MLP neurons of a small language model. Each row is named by its layer, matrix (gate and up: input weights) and neuron, and shows model dimensions 0-223. Each number is 500 + 50 x the weight over its row's rms, rounded and kept within 0 to 999. Numbers have three digits each. A neuron's up and down rows have the sign that makes its largest values positive.
After each neuron's rows, "fires after" lists the tokens most often just before its 100 highest values on Wikipedia text that the model never trained on.

L9.gate151:511504479483440501528553447447525480509528505516478505566475576483534575534503548485541539449458487572459451572492450556619504490581515486463402480479541457489367503496554477481525482513450463546547428567539529420538377543450470488462361512468488554547536446458465483528536469588560491502469485498465417528423484547437540462539550508504523515472605441494519516484587475573485501491532463611470507485504498466528496489543523583592592445499464480462492457506347454474465492521516444458503491462466441475522576588598536526520482472398510463467445537445487491435494507495445440510466577599495444356569456515465538491475527497379545426538441502456595474421465531501415436512380
L9.up151:578428515480459519428536444472522453477426444524424563582535493438469493588393544472517490522548564588582485504441533458522525450575486547406515506475453550500592441475445430418506494506423495489530516438455612544513550500545581535560431456554569569539479429452575519546427482495535494526493522489436513507531464454487477478544435547414636500473465492463433570538486459507471430563499479515522363563409578473538424400500537535514468406556545484460497407502555538514480485503373452441436513505537485561447532566455532511521512541555459540579496470477526522513476586488493478547532484585478391490453487494430506467541516488514591584494577519541501468494612509541555550459499
fires after: " E", "á", "E", " o", " O"

L7.gate318:486541427624502421522525505556579451537561561507512541515499488542474396522494505478524443522381556514568464542510586443476610585519447520522524531508512577546572493446447439376382493533516538499424521538530531432517502423540451461461562495484501516469488564491530442426442520458407507511589567455459517493457535440412549507582510522557574582409466428368424426517555521424539525537462492451583485569417574561502484458500509471468464531410489462612509491522468596490485487520559499439470442538479471493502498593522527523437523481483525464507542467515525522498530443525481485478461466548510567536446409558500454463504468419559613443552566514434579495463502427494524511471456
L7.up318:480498469532563486382581631414487552538561478533483493482534521510442517496557482580564558541458488536459462584644498466504522551465524471537425509513561428491496500427514480489538532367487503457418495518406494489521568541506444534577537418549515588507501484508499512510526518490531522521567421428499483494457478527468458605514524524555461429470445526528543545503389425483487534592433392466504513521461562452494496399422482498526515476470465432434469389448564547487476415403461538493518551504501559377519499492525497531440536509540461525588445553591455420505408552456435497441466503479507495535449518581523422526486398405483533485490456573560427548465467497481416519492535
fires after: " the", " ft", " in", " second", " first"

L9.gate395:447550522462548553484478533539486496482484475535456473435628459445524441498398460494538438417518582519580660493491479479491485443388523488527431485416535580500417461507513462394545517432472459513573562552506435476547541535490431468566441544628520515491498469507568496472516520514479509431591507525503613521439434408522518490558512551441555535505436521547451569499485460440428496504518494511491473447448420524649520549529519503547412433541498502503523476448480501514504548485514469495480470543489450558493507480447565362447438525502390521447420443491520532476554451588452542525405457466443485495446594529449465422612503521589517435556447463494515440523475476476485529476460
L9.up395:481581561603542457370389482452488554500625481409486433466539468482534528547459458500486543523555507493475494352455461441560474520478458499458557527520418459493570527500500485424534507511436423469555511570522462508497475549524513496570496471485577488487463489502567471516601518500537490558535472534580512502522556460461435389466406484514457608506526532500534572525479451458581508472551514536568499530434524480554491505526539523496435454407536503536488501461514510503623497539496477566493472581502571508530511513517527493504482558529639471389523540464621419578534519545455521455425534506440349569527396440497485473401527558450479421547522499507458542494461488550512449418544
fires after: " d", " D", "'", "d"

L6.gate296:398522505513489531484456501460408588529485443579561578505482505475550537500523534551532499591530549460393557587472472605466449508467497435527620513485463438531438471537503455575458575467429443495539495558526447524579428565541413554523568525492510447549496447490487531546441434475479594544611522461526519465505567481538497522464511456477477515552500574499465474558446496490650513586538444447519530457479449515559501469409452563495535526481404472485492493431493539497479544506529449476537498596489580457532544544495512610592497509601504601456472618468501461477469547552447428492420498489582473523485553568502463418471573467557601470461465450480479568438502509403479439501547
L6.up296:486516490474519526472493454498480465508500515581545556516497428505496447474448550518480565568476469458512624427516449477510465534456433591467493500468419512415493514414459479471475550481568510511592455519583554556407460583528508509509428491487457474606541441422569584542484457567443442557559531492571491444489526455458491485512546530562457533506500532469532423466409509479431566465492415404572524381522398577516574488448510420519489496569492516551491592531600488609517500472534599501554589555484440565557494573484474439529471516534518551443562507453426460586549520518490344467505450527483486422563459507430399508443509573531498475461498566484511442457544514485463530562441
fires after: " |", " 0", " W", ";", " 1"

L8.gate242:535499474453485478425491440549463502544542467507542553552490452501553519543535559533499533366508541509525573452431532458494412479547425579551442543469556486506507446552534598487553430481426498481552495494546548494477520420463480463523536531472538543500454440466547484478430518434518450546464544555455509494552561496560449461553456472520551456504473455504452535514555429432514533634495372499382469614463549495503558469540542516483582442520439530538538461544496465476510457547559498492477505631593467538520600575474554527469500463501400561466546579470590483646504514447456425463470474523477466538547378513473522554615407603478574475478596446489482493455465457526505541561518
L8.up242:525460497445527435435485461553563434503428546585397560569448501521571526502451567572467564424458466624507474470532463557487380521497465536488469522381582509473559504489492506521489439584475466455466476470518563543570494591479464471509533554446522494443437464503471536489546456516545428560444515453519557517544537500407477436532518560450528417507519491437622510398564476444562433460499524489498485566575522556569462501467469581409453459557563550560486485464500559616433494538593450473424574469512477509509495488419475512542460468480447502586462495506525534482530559479487454470584603438422548529458442461490459543517506455550468529439594482524434440458574459590492582488557
fires after: " |", " o", "O", " O", "|", " Ob"

L7.gate243:561468523488555475562488485523485577477531516491471465535399555473487533524561559501481475487470562378479621506483461587453452472406460400473451489505614528504531548490590511419432490470412543482475529533460507466573553480418501612562469445563533505498470562427535488492476539467499508509566500527534610441526495513498524459491520443477512484527514499540448579541430458415533526471394504452537467514493676492586522457411531556489523416521559476503451483509460572441552485559551514430497466534484454446460483615392555529597581511533483508526505592492471507468492501533515501515583436480475567516429409530523488502446509512517603461522580466533541448559526448371491502428552
L7.up243:533412533440450505530477528543485501499354474449514506565558424523558474506572543491498494565514512497562549501426502377429472551478414506582513539435583562578568492560563561520541464512505499593508468443485481471517458480469528504469537499356437488445495666530513548511548405460522494556502457515549454437536475446531545548533487548421487438550477471464526450418416517426538531418424439461389559501505473607497575515412420458531528458551448520502458480511447530458571430570576472482493498441503464506502497439440501547500345498448527405542505568446472482550425474485510500455503457549522527480463489493503512534543515528516460467560572595481440456542446495486554430503537
fires after: ".", ").", " S", ":"

L10.gate4:595492485542570505491574496548583489423556465578597477537407530549536538415536564592545529442401506512597622435482492541485555415519552478531509520533525494514462537546524552389471565498430574513557641531520529593528438535531531558471526478506548490509469505432535531495444493431487580576526513546545513406451554555486523600495380500512496486556489540522387383430431463464563485527514557487470558542491524501427553551448490381530546534501426506547585573447472490478515522515564514527474486509469501505533527434598515489449546470577461494476465394515599489497489464590483430472487475574501509482504491522573486533568546510468522596502511531543538450503582475484495509546479
L10.up4:439532507573524436493493534376463410590556548474453500475479519468543551419480532562543442436430440573528460505468466496526524565514542487482382409569504495429455434441522510418467512459508478553474457535558558486577472529344621477592456445533446445500548492453616475439539491477469549522474541471501434481530435472415472599501484450450531404489528487487401381596516521568445490535536559485513472563512599506472492520574439515443610534613410473529435516428499512516528460446451447537471440469460475497538481552551381534537435525487534471472471551431576529491480545555504524521495485502477456421484467545495492531467464578481532470533459508520464564493476468499455419474524
fires after: " in", " the", "ord"

L8.gate176:492424569440530561507437428544511480509542492403543532599541468490581500523509541471400479550535431509409445518436449416544476569493480510514497494517597491441533544426450444501485544575508457420567420505531511538487452479509514561512516508512509551547481482553460546486541487420512423506576663443439502579545560504450481391514604412475546545539499440576456499490437433515530535487599563446573591567491523548460450491519567434531513567555491420440508576420446439533474481509506530393483495556511549503540482487508550488420547544506535506511484484413531479520524447528593597452509521452543460465438492460554506458544562477555467515487556415551490491435454423465633478547530
L8.up176:506476491457469593477476524540556493421559439522452500468443622510448583538417582511409561558529526536446502549475520510538554539439500529504460471458561572491589562558373442601463422478499512441421578502487595496507438468476528427482533505451523472445505573528509571487507454544514504564550601437507507515483491473499570487456550498443459523480576545427533448566514454472618451512571496411536495456478463454522458498566498405432482582467531503499544522601418552500479432474569428572474434506418516450489467516456439507444512518503529443452543488534450554527555481517561587552494609459505551392563528515490441446406552524571555527493504440466437435517546428479578472526524
fires after: " |", " W", " Notes", "|"

L8.gate79:551438510510436573644486510477505477568437499528417493551419550557605485522457548510473474554495510462477444566456509453511451419468562484615487469456516446530405395521427442419525510547557589480498475482489502523421404551517557538560459476442511544541508479491575549527551581414520522511522552523608511528489550397496483518567558551577488524547490486480493571447431589437525565532447488485503546561576510613391523453488421481509533506494417526524529526522453455555458494574490459408549522466494495576479510451396564479578516416432554443474511482564575443463475529503525547577543569440516428467491417557528502509536464527503521453518561406470563522504579515512478465546534
L8.up79:407468536424500436592507485456535549503437472503527457522472535524544507547552381501415430503447486482457506525463583502475514416583494503556493481485568530566536440529483486480488456424536546423515491456539529498481425446464538461469542478495477499439445563524526507428592560484545492507513521507434494519608529425552518449518462436552529436396373448534544437433435575528479674539570518482623515452528506605554475469497566458473437474410511445484535534453439583543415486564503490551487392445485515486414591449421552558525541494516484542532472493519503475541503501532559535501594604508486554526484465542499567554548470465459437519472498494576587480474448566422511564553520
fires after: " |", "[", " Time", " on", " W"

L12.gate268:523414532540475469503491513519520499547543546469556463468528546484531483522528568494551549534504591555488480582526489496523492510484530610512589446423529442456465497507622532473479502537545431469531470445527538426531547470456545469451514510460489576480497533497602556454600452618449557588398447522547557464526539493537490559443532506487528525528549489506525486548518492500439392501544551353461439575530555535533563477551543510545480649487338594554565417470497420500421425558451510549456469542506506536509494482502534478510510471402542473513487572482535566556506502542514609516553501407557533530433415479495484392420420433485501466524521477535433537453418445490475453448509
L12.up268:565501538564485455581416546463533507540519530443483417556488548476579487553527471468515480576467598447491485562562505486545422537536485555538428453544459524476499575546566517502514480578570442426478535342474487419491523452498511543526539511450555551509506408535435590480559458519392587587574422510533591471453537584533465558528438492511424533505492577515536437547504470576477498467481593413495460559474521532571536482449482484565528617553523476531562495541523503481464397457507517503457500398470545534507508504471477479579505450392586440531538544586561597554476504481531505530616468457421568421447459471422497476454496399500534482535510458484514552538507455457540464469518
fires after: " |"

L6.gate238:444490469533499544608527437556464414477506412496473543557467458529535471543499441593529516573513438442520592425510546522593479520542646587530486474469461489409509531551473457519385490595583455573582522408489509452482524572539486489475561548487473523553493566494537521482428478502445482542554493521483532498549627458478507480419506451521514471548520509600542580484469428435498512484458474512454447408490414511480557532462373416462544503558483475521511475494460444423482469545478549481516461568451579542530555520493439506517575528347501597454511417525557396432482527537444459509463613470519505529512532424537456480504463541526418533601517509528502437536548498496438510503519
L6.up238:416605479464471514535587507519538474510537542574541577532559539427529529561484504533490546543541493559454634400533558468604577441614459572447541508447341480405480416473563528464398501518475442478516536489518575466491539510432546496524584521559473540446404538441501564539463441525568415480430500454496553528476626435500448542480463466471469499495523575608404453461485476423397502464450485434448437463507496550502487522476531473402507431503497504514487519500482433508470471400535532529477489415527512486463561526595410519519494512478572523443585535473518466557483573484462413515486488440467459451508487442556458534470501483559535555474567561560489462524534542462515456526512
fires after: " in", " of", "-", " the", " Synonyms", " to"

L10.gate173:579515483544634491445521515499541455535531509526544586469597456426432439575557426406494428507465482579502476464427517504467574449494433494518505526497599512519570479503419570477521522466524526513544572430557363426510530462514436486557521557395448494487421563453534450514549509478557459532543550553424588460494537599465388467438418466525482541468458551512407525555555500505525538402467510482459515505415439517444463519587460596500485464433596457438545509552525500573438525534570452541497538426431417500511529482519460449556532464450509496502534423423589513498585445538530484429519497491475539624509537515519408461454509554499505492545478436509487478448478548541513444501539
L10.up173:466510453505569560467406499496509517481473572525436544396507423413459499468543534522589503517461473474484540562525484486538642407471475453513537481492538545497503450538474495523516468523408524514549499432543328453471533485469508515484443465483496550468399530451417485467515536546537446513482510623470533477555459509516465445407463589459563498484503438553551440506526534411610523493456468567455482490395509505443535493569583445524558482503481512533541479482537460454520468527570517518545555509547614457574451540480457509486497486440606458537532345555481512556470457546548391348449488569518519556406429529523482524448471515458496472574448566471510464502445428518514461429498
fires after: " J", " d", "D", "J", " R", "d"

L6.gate69:454475524450467476531435542380421354509494519510601464513482483462494556456557442526427453631428544527528396516491472461474465527500414490493542499535473512504439514539463488462398518427536528563403479488476563518531515451618472486466562476521558508518433458471432478496532456509451607492490512495533534471458571513364551546434516465524536509468469614438450493502480521563506516535469461479540478496443515578549564567596526447447461510558484512479582373503440529523437527587591531515515614461548548558494441542522624546587494510502489482491443584470431471524498540450519522534511532518559458460607481473594566473459483576431518409451492472499433461524550485468489494490488
L6.up69:469517532506540482553525513395515496486505466469437439399433548433501423541518458524451480511470539544510496588424604536546484492531461550489467436490476495529482489495441443544428501486522516588466413512559415392536573514481553485492534478490485546549525490496542489476525573476522474515447519475519615545456472539558431532504461472493500453558425515547587395421596472448522517477548385547488463502476512534525526464357555481541440633525559497528509515373535469557414498442530500573423498539515471581522475522506477462477382540452575570546556548521504431501456449543442446523498477498511511454430516508601517446384407465502501578489560443489428585536609494466452476501581
fires after: " one", " group", " a", " two", " type", " number"

L7.gate263:501457534494430529546446503536464540447540565535593414558510477469461417572434576531514485510542415537406544451480558506499484489536414499448533525493508473483470387448486466577464562484480492472471547475482518522501452542499539584463423483516561477552496557510531484449490495606513464567496462523446496580487493534523467473551499539474490526478464500569504460453486494439565536616471469545611600572484541520427490535512563585461473334518461608438537446573478509455491560531565453485471581616562432588569492529477391456534556466523452572486613505502479507495511609473474441505567530603573500537569561508510425531508571465442522417525412482527557533492495551494458550507565
L7.up263:464517549436444535542492487584406470563500597528510404544475370445534511564448540543506479504491478527468581573435552494484510528536401626419489595515454522418513437515462470464447515489472471455431506485508563486543516504486564607379379518494492517537493542460568531484553527550491455462486520458489549550528552504532526558557502502477499562454492451583421434445489427458465497525532407566562533471488591495492461571497540460490520450450424550551531464509533427518508530609596424504515504408475478550514560540458383510457572525517468560545540528583493513528561572509484466519632448545549475479596541571458405501477417454501511475554515499446509526512500580500499572482562
fires after: " 1", " 0", " C", " O", " B", " 3"

L7.gate324:593456562636507555488505556602529433433570507458460588424536498521535522593508518501495521458511594503498581542521570474443496449544431528443446531499554487469493465541541535466460424516489438569452492547456561522551501430432555489512625509436440628458527504618629455525487411511514452532587466456480525405519507448508480516472484530522485529508498533521458467461475550482492463506385524524525537520521498541519503484412456520480484600478520478551471424553445543530487484457496597509533479486476470566535528446532575588535462440509471558499404552397481453479518474496435518555507429528478542437576460506530490565503493569374376585502520521494445422559529410513480555559481
L7.up324:464442562490611565478473533510625452583455461463529436539572412538487499573434448506463593569417438531462594537492533454368511483492486553458575502507475566557505501523567466570464456466511576447505429543536528594486424535517543435456552463403508451651533519548441450545504466487566601477470469560510432483428556484494538505550473577531436529474425532466566564450521496482482523600501564535486462418443546483527524515509557471506499455529370473435522481458441585522507484435521522565507408502630518517493452496492595598468588476478560481468484434518461397477463523517543521480439530525538452526407399465530519530512503457522556490495501524541519509481490535498495499505482
fires after: " the", " in", " at"

L12.gate366:480508505502556430465530484606513513519404547521544545462507474470474466568433432480482526483507458555457438443562564515511511543490452512525548570512623501588407522423450456519541470571429413472532475560569525460499518537501494533479591598492493473533475500471543536509581560546516456483522542553436552557451508476511510438470501504476506499415513541582414368518501484463498485460491505540505587540441582518533507448524538453467565462450457432502620497569502564531551435553398574426610461439515529519609481482506444534496501518583459415520437506542504567547537420490494429481529534617504481458475522516420525439386560511518309510554501423518487494480444512533466485507539
L12.up366:430538566583407528448509507503549454451458504582497425519461457521482497489526474592460472591490384503574464410509448541550478491495530484501540402457546491527497478418535521520580585481594476493661438464469495489503605472468490541487503510478557499484458539490469506470570582431572490336483470547490598448460560555498425517450382429531469523444491484574410411463426527516588493497520539498440512480577506543545470432490451445478458548542479462437473477514536517584537513435456552577516482504529544467516445541517459532517519534551528525482395412563457501584530523516575458539475546431543410501491525372415531467507522502481538514513434417497455526520525493439470422483499
fires after: "\n", "-", " ("

L7.gate229:497567515588545471517526483535409412527555442426501441394516585532460496576500504494494431570531521544510562547632501515536501524511505500529496564509414446559459533433508562497558561517551480567501467520556439507515590493464525472560493488509491454502487538580437479462536440520558490389500448511539496467479495477554539496436442480473520610526490490528542476551567473498531491494467534520501546419345548383607581545505499387490468516500481550459401496480501659421480479501551497479433505564481481578506495475466529518598596554575383528405597505479537552490575450577453564491508408420466479514456481497502526465492451496501495424554518469542574502496446579502458488544508
L7.up229:487541458506446546467463459462478498449510571553451449436586493422627549488327546481488436422523517515488512455548445483551582377459460527528429461460465546575513511556420498505554469452517464509493507552431475518468546585545531456574462477484487467538541489513425398505526498428459561564474444524541470535521516533485390417527471487571537544507467449513500476400469565389485456384481510483447467493452514455613515643536549453504423494460417487468566485580496478477521492490522502494431587479461551482591523510506431447580531483548430544396487463538543497434537464446409532455442515531546491519508505482422558526533517521440545485577562475448519474527401461540477541527538
fires after: " D", " d", "D", "od"

L6.gate368:435520492541528438612501502414529456502508526448555525491383488475496445443494615585492431536495509539467490416507524448424475492518368554561540584464449546456411474555472498503520565530506542493489442348560431439594508509536583556595440502495477486476534531492456565569463498450606497408497510462502489458451530550465503573571497500480445437510470550482340485451507555467515487509564365471524433491390503526492484423490599516489461534523524512518558525544501483592419545562514560551532460511438474555517461506483513516434478546494519486459449568537487499477643520446543504485520477540566441469502507473503448486542482553459484462415528498536510545428535446538420399529525
L6.up368:506536498498544438547524432499456540500479458409477504499435454500479526551449665462581440539468486429529503443440490560436448485521414542544467562436516537466443557470470569592466571510595453481515485510426420483495531458515481562536528519554413433511520440522495599441623574494469554449561498477415525456467428643454509555522539447516563397514492433474402513487480619504459515530542419497475503426491536519431486512501606514522528544484449423501542522499519495470441588449493608586550482565519501538563484543437528486499500522483479544435489521485519482547536451538510491554458505521601460524458490547536476479470415489499501497501376514574484561567456413408482516417431
fires after: " one", " number", " some", " group", "==", " series"

L7.gate117:508470510519543517381482490518485546505488536540504484522490488413538474462480524561525450562467432499474501491475576608447436538533462410594489405532594412453550569592423533488382529546607477460551420481537553540462528467492433501536542423531459488559512436487498517410472487523496453477592503445433496523602506521499479539436517519487492481493521500532595519478485546420557577427487523417444584563543554475444599430475386544606562513535471499516455441529499476511467478492556544506429525549535551529550470499480443459574529488564579483529466489532508569534574579502493504538651595517455525491560565557572549489530591468555514505484451464579488415532494401547510537461509
L7.up117:513553432474579455483549492575520485533476527538540584440480431439508555521575392595402508502500521510537534448526513497443467523540425451546504521486457557439540569505557562606456503498451506493418578452530609551402532490462491531594629524475544441454431459430486584458504492562578581576546500562541493478551479494481527539511423539512482472519486543510471550525438471590463480527498572527434481520512457493501515410485540475437571444405590560574587522538489558506458532463436496534537483561456444517502528502512494506516510412552496598497455477492492406371401547425452410543559577493488578518480540417478479507497483451526539531548495457541481534465455413541582568429474
fires after: " the", " of", " (", " in", "-", " to"

L8.gate5:453460528465495474465416545555483490495453465386561496463439477512501512370414419529451553448535455525551413467554409608564461503478507457475465467503404400571486528552447519552547557501482465517496485540546507463508483474563512484539570478464604537529486385547573477494379478447464515543406478599442460559485437524485542469440450516471483532477540499475549499466521450505557463505440488448497480566452607454512443358376547541504570454537504481405488507543567553517476429493470490428490494498539438487421574454489489422437503457528457524466534569470449476507458523535427611555535495480490530441536538610538504569521499557416548537526403493551565550464528483479590488479503
L8.up5:507454477477375473414518495609567453525577480456488423475514565505537392472461441421517410434523413565509471455603492559546399447470519441558554525461547446505487520486560444615507467518509583562516504518442463540511451455441498409521513451535517416514494548487455526579467508460644396600510518487475456437495497583537417488533512414503476407581529445478594440489571466531487533475550465518470479592428455473486547460413567535461522482511536503483526478488547556502392502481503494479527487513479513474492494470436501606542508468498483499521521481446480524567459507510452598500598427399467486540536539487556422558547441462504582506512506475585433542500472382489466468523505
fires after: " |", ".", "S", "T", " Division"

L6.gate348:473527514544457527553423447626517503440439559511608465458580441543542467528577533430423545605478501522517520581550510537474474494497514541447579441531400544482443478480413561431453486576516397493526475507538467532467479533459571619416418496489555564638500516412534477508494455483489525510620449546522585574513466553458445491405545463526555589458453519507550497534462479438558536534489502484553549441511501584532481530557567577520502479576550543460439408485493417446485504553508562476460471592511474622521454574518487453475509458427453484513498506510519504548494496545585434503398425568486478481538583518486463504465454462488467555550442514495498499470424526465442549465423
L6.up348:491464541509533485499428449483549505552452509556504450483491450514548462564564498426460533508495519530581527606474518482481459477535434535419540445517465503461420514461480619439540453454515504548560527510541465474564470568496486575416369526469561558579490581326579533457524425528502508487583522531522561507499529551521453483465533548492521594517449404448449447486518441470536483526425434596610505424523504507557531503619490534494480494535491538497538442493535473446444532505544442484507498483478518622533461587488440552523473449459558506440490462510439509518449486493555442448497456600536479483539615533485458554510421344547473551559589515477568576471473484566535479457408
fires after: " G", " D", " B", " L", " C", " R"

L7.gate410:525540444516508527531486471485427450488590448567529452532462494482525469497508525502474459473545390627430484469520503458451473505477490507482495466455489451435484517477462562433377517443458482586522485504466466516560495651524476543521429471537483476492558480507506531486467445519451428493558497565478470487598522392526467488471462514540439496509533491515573431541438534592534436498605420594511447523456447414574522505546556523467592474511413591574505567462525490572536444480591558487449492459469443474565569530525470466369441492529411464467468452467598545493471452558517438515485555534535452512456514505422526435523494469431376575471409519571535432441502488438407602552541
L7.up410:485440562527518454490472465515455510529545516556471421458500471532493542538542502480504464535433412551497566541509582466469526467616504572460522589546463538479364498515439455443520496510525504461416437492552454537498431493538483521504449472506498492447530529466472467477498399422540484484495407487509515440471538526572473518527481439508465466556467404459448493532451528540461623464511471504599628446514494597520533578504541417476497477664471465499517436584517532512620439399466445504475547441426495539473526521455478479533474495542596400536516505482520557566522499444552517501477491490512482447584383552464441638551420535531414479597466491516566494533484449489498468553374
fires after: " P", " p", " St", " C", " G"

L6.gate279:518677585427568556427435575417481494510522499487517485555541535486471514454531446424552536529546478387434488432512473514480487510521553518553638466497613453518389481499511460463550487497504497517428503494467509538509522439434513405533507504530694537591527516561523468473456469447481606550460536432426586530433526513477499511463506415518455516496539554528493544530500487519608479470547493484446506612477567550524542543470422514495566538527540462528500491502544491526439425610411450484446528518524465458469445570517462550423433470476651488513472619498488530387481498512505536501502460467511570516479473486479434432527536507443498506530536556544467498569484540507487543456508
L6.up279:415514461441474508492454593531600462532422497495565424521525587495565511431468386455500578561486480532449587489404501525537528495529533515567485531547512502470535598533550449521502514490576428591536431408455506492547517495422519534482571527536577440531486455502498493515404519448443489471524536426540580475502481565454586560562454469527460529579582442525509457481449451423457529413533525490477527520495515507497516518499465524522528562544549490597496563459526530607420513450465392507597423457535457509595474494550528525606424457381517538462490499482419508475421459543395519534381456393512507512474546506397467540503516516542495475458515461554374503501509510511509569479453
fires after: " |"

L8.gate319:455546439438540475464467571485500517559486497514537533524515556575484439489440501505485451541483519527401557493557508463423412461537408530420547429468593466547491460506488524357501425490476417491521535486495510579553464618543468483558527495489511552487494462491570504525506536449595502407536419515431523425515537470557550458504536509524516539512440504508529418529520505560535423429599524489493532649434469414518460493447445469604433460477478521512489472583556557527574567482541485469463464513558417478469376610489495569398432459538492500452488517469440485398512444464589413550483579417487539427521508508519538490513441452485594523555520444564422523471479442571492453506505
L8.up319:497548525480517437559495439545432550550531493533448479553521522426514572635470546567395552506535506477555490446564550502476446471419467451480528533476526527504496547485445574525555485543533482534600613515462461557404468474524523522607493507497441512556464593516536499482455395518509479569512454528452499487510522600572414539416548485514524584469518496545491518522475459448556417487481409661494425477487432540589505513555510495408551482445483576505481569484585437517421465528597503399461511474496501435472499487390587442533524539531440501428517436460540399476540517503567456391492464474479455437477484430551446447487519531521472548476476429396581516488504440510465465493482
fires after: " W", " d", " 0", " F", " w", " D"

L9.gate77:514478395460621406515450484513532479445520441566596459432463487540539597477494522552528554543517405422474570519550433487488542584492517521451576463497524422543538509529533510521537523514619484520444504536512461412431500409426523553461467566506428487426581544571456596492478519502549531593481500517504463479444527614543476494519549547557428575537384488528527494551421487479500470470380401545500475546526541549533483451476506476525514436459499455568498506510463466506544487586513438397525568475458466511467505574586470576532452534489503521483478481442432525489476532459469519588435626519457500501550513466586451468371475611495531507503563503499427520586496507480455467421541
L9.up77:476480462471625518601484490439436475534436562505427528526533569602557564566562554474518518458519506513571529402507507474442538486497388577505527567496471525554469415523524530450545490558536493501494593593566486467512505345441494431484409568432530539479573451513490497540513506445533493549421424582450520513541467522493507528463435529449583501495496459428532512543474453450512441394572466477491447522454477542484490430469505521430490554441573460572532541555499617472599588484539522455520518486493446485449519435527554497545440519510464398452468493518458471463523390420508549546501501457509530471443515408531488496553621573534484478488502448556433562593539517585581464533523
fires after: ".", ")."

L8.gate370:470400559460518508569489466440481562442415461512521494463514451518459585475440560494542517546498468492462497478576470534452489455441449537535612508469415599566482483534564534479370484510486487557553481527461477437522539497465520435481526594499536534554563609498537561500448505525534511543429568472399487481357505639465510501531457474477458458475515456420479512383522494526555527605457430442567392522489505496511465406527499533526435485565534438554483431542623466467508566626502528516479513495423513528581532536496549566597486442486574505496539491457497584507582538481499493578498479492517442437509587595485497459535454445509453508589523552507570479528459504542420466489547
L8.up370:542502563433537552561522562424491553458536510621467484456518450539436459452383437420555489537529564484516473486551486468508502483488453565501512448543536485453486501514486496527478458442446438465494443558517550609588504492469541436469457534480487544458586577514368511452507429526603516585526526489553444473450553469480449490486552552540543429562448517502503391453545549463548433516529495443432524520576514536523451520445499529537464487586518435483543414518513530476535531544522466449471524468486544519468449418494481469410459418489455436545486477455489458487498478461653386497483480579504370494484507580529501495471456495505652488511432531584458454500672548480437504563465
fires after: " one", " some"

L12.gate231:521597459513498441517548488462511435577472441536551554558590473507527500433460536563513495513440522469555607490559470525497360548464535457569490480564532501464514561495493507470586402652529472514439513468490513535453412504472543504477401476541497475507441438483518595458490569437594433562465399539511551485524466562485476530536544596466419541530479444462491564510514549452476456419558477438530492441514538530535511509479508450487432539466523456518510483536458620557463504508525527439481517417599493563474390533499509502568491490493437478412513504496470499494506542491567537438547516455398466453488466363471457386578536507597565415521497571536493479548427542446416449568470
L12.up231:449466403517514455522531510459577406537503446452518468454477468515476575482494499539483481508573518425574522530535467562439470502535532539585431501375487476540496479542541412555530438639528503530491494485535524471584523448428537479473520473381479543488615418507493502515410564523468476560415494527508616483536528492438464501573468556398459536605534554494555517416520459486493566493644436449442470499460543559494529457438522456524545536564479558511558506527563442487555540532504524515466457464503465495510470513606484454550542562442472468460547546470391495552586495594600460607560492469550449493480440454502487442530459489506544452506611582564496433574434515515525519462452
fires after: ".", "\n"

L12.gate401:501454571492536467555533467468528550556495568495479494607494442517452427431536472440520519489490481468463571403515627594492436512486531473464489431502444467539602449389516524518434526426539427478513479432501532436509549461529446604504546539424540449457512414550472605631460412497547502594499415517493502417533624449547561541486524494502501456538502574528577470473425526543441526446524534459461484477508520463523536497475481488499503516537502446516548536519503501431454469498485524474494571476517529402478559585525555581501440551521440494501544567475495477474489473472448483587510497337526540526477472499467484511514636504441531495524524418555500511636452496492414454375573
L12.up401:552433496513457481580436513541448476470535572448547495493517535444502569371545483463505537433478595445600452495417454528460482536394562542486506499476473469524527539551564524485497447409585457485539544461451508413516505537529471548483517509475489528407462538500510489440560558588529443591523557523431447420438597497588468483617555453472493504524464516569498512517554454520489510553507466545420375523445540476431429480551556432516515511498388462460532442497533488448464500467513496481415557456510510491505550509454470543551538512541386579471567514528516519534484596499553485405596512561451526469411602375467535462484446603542545480540561539532429552564502546446513477527432
fires after: ".", "|---|---|---|---|", "|---|---|---|---|---|", ":", " in"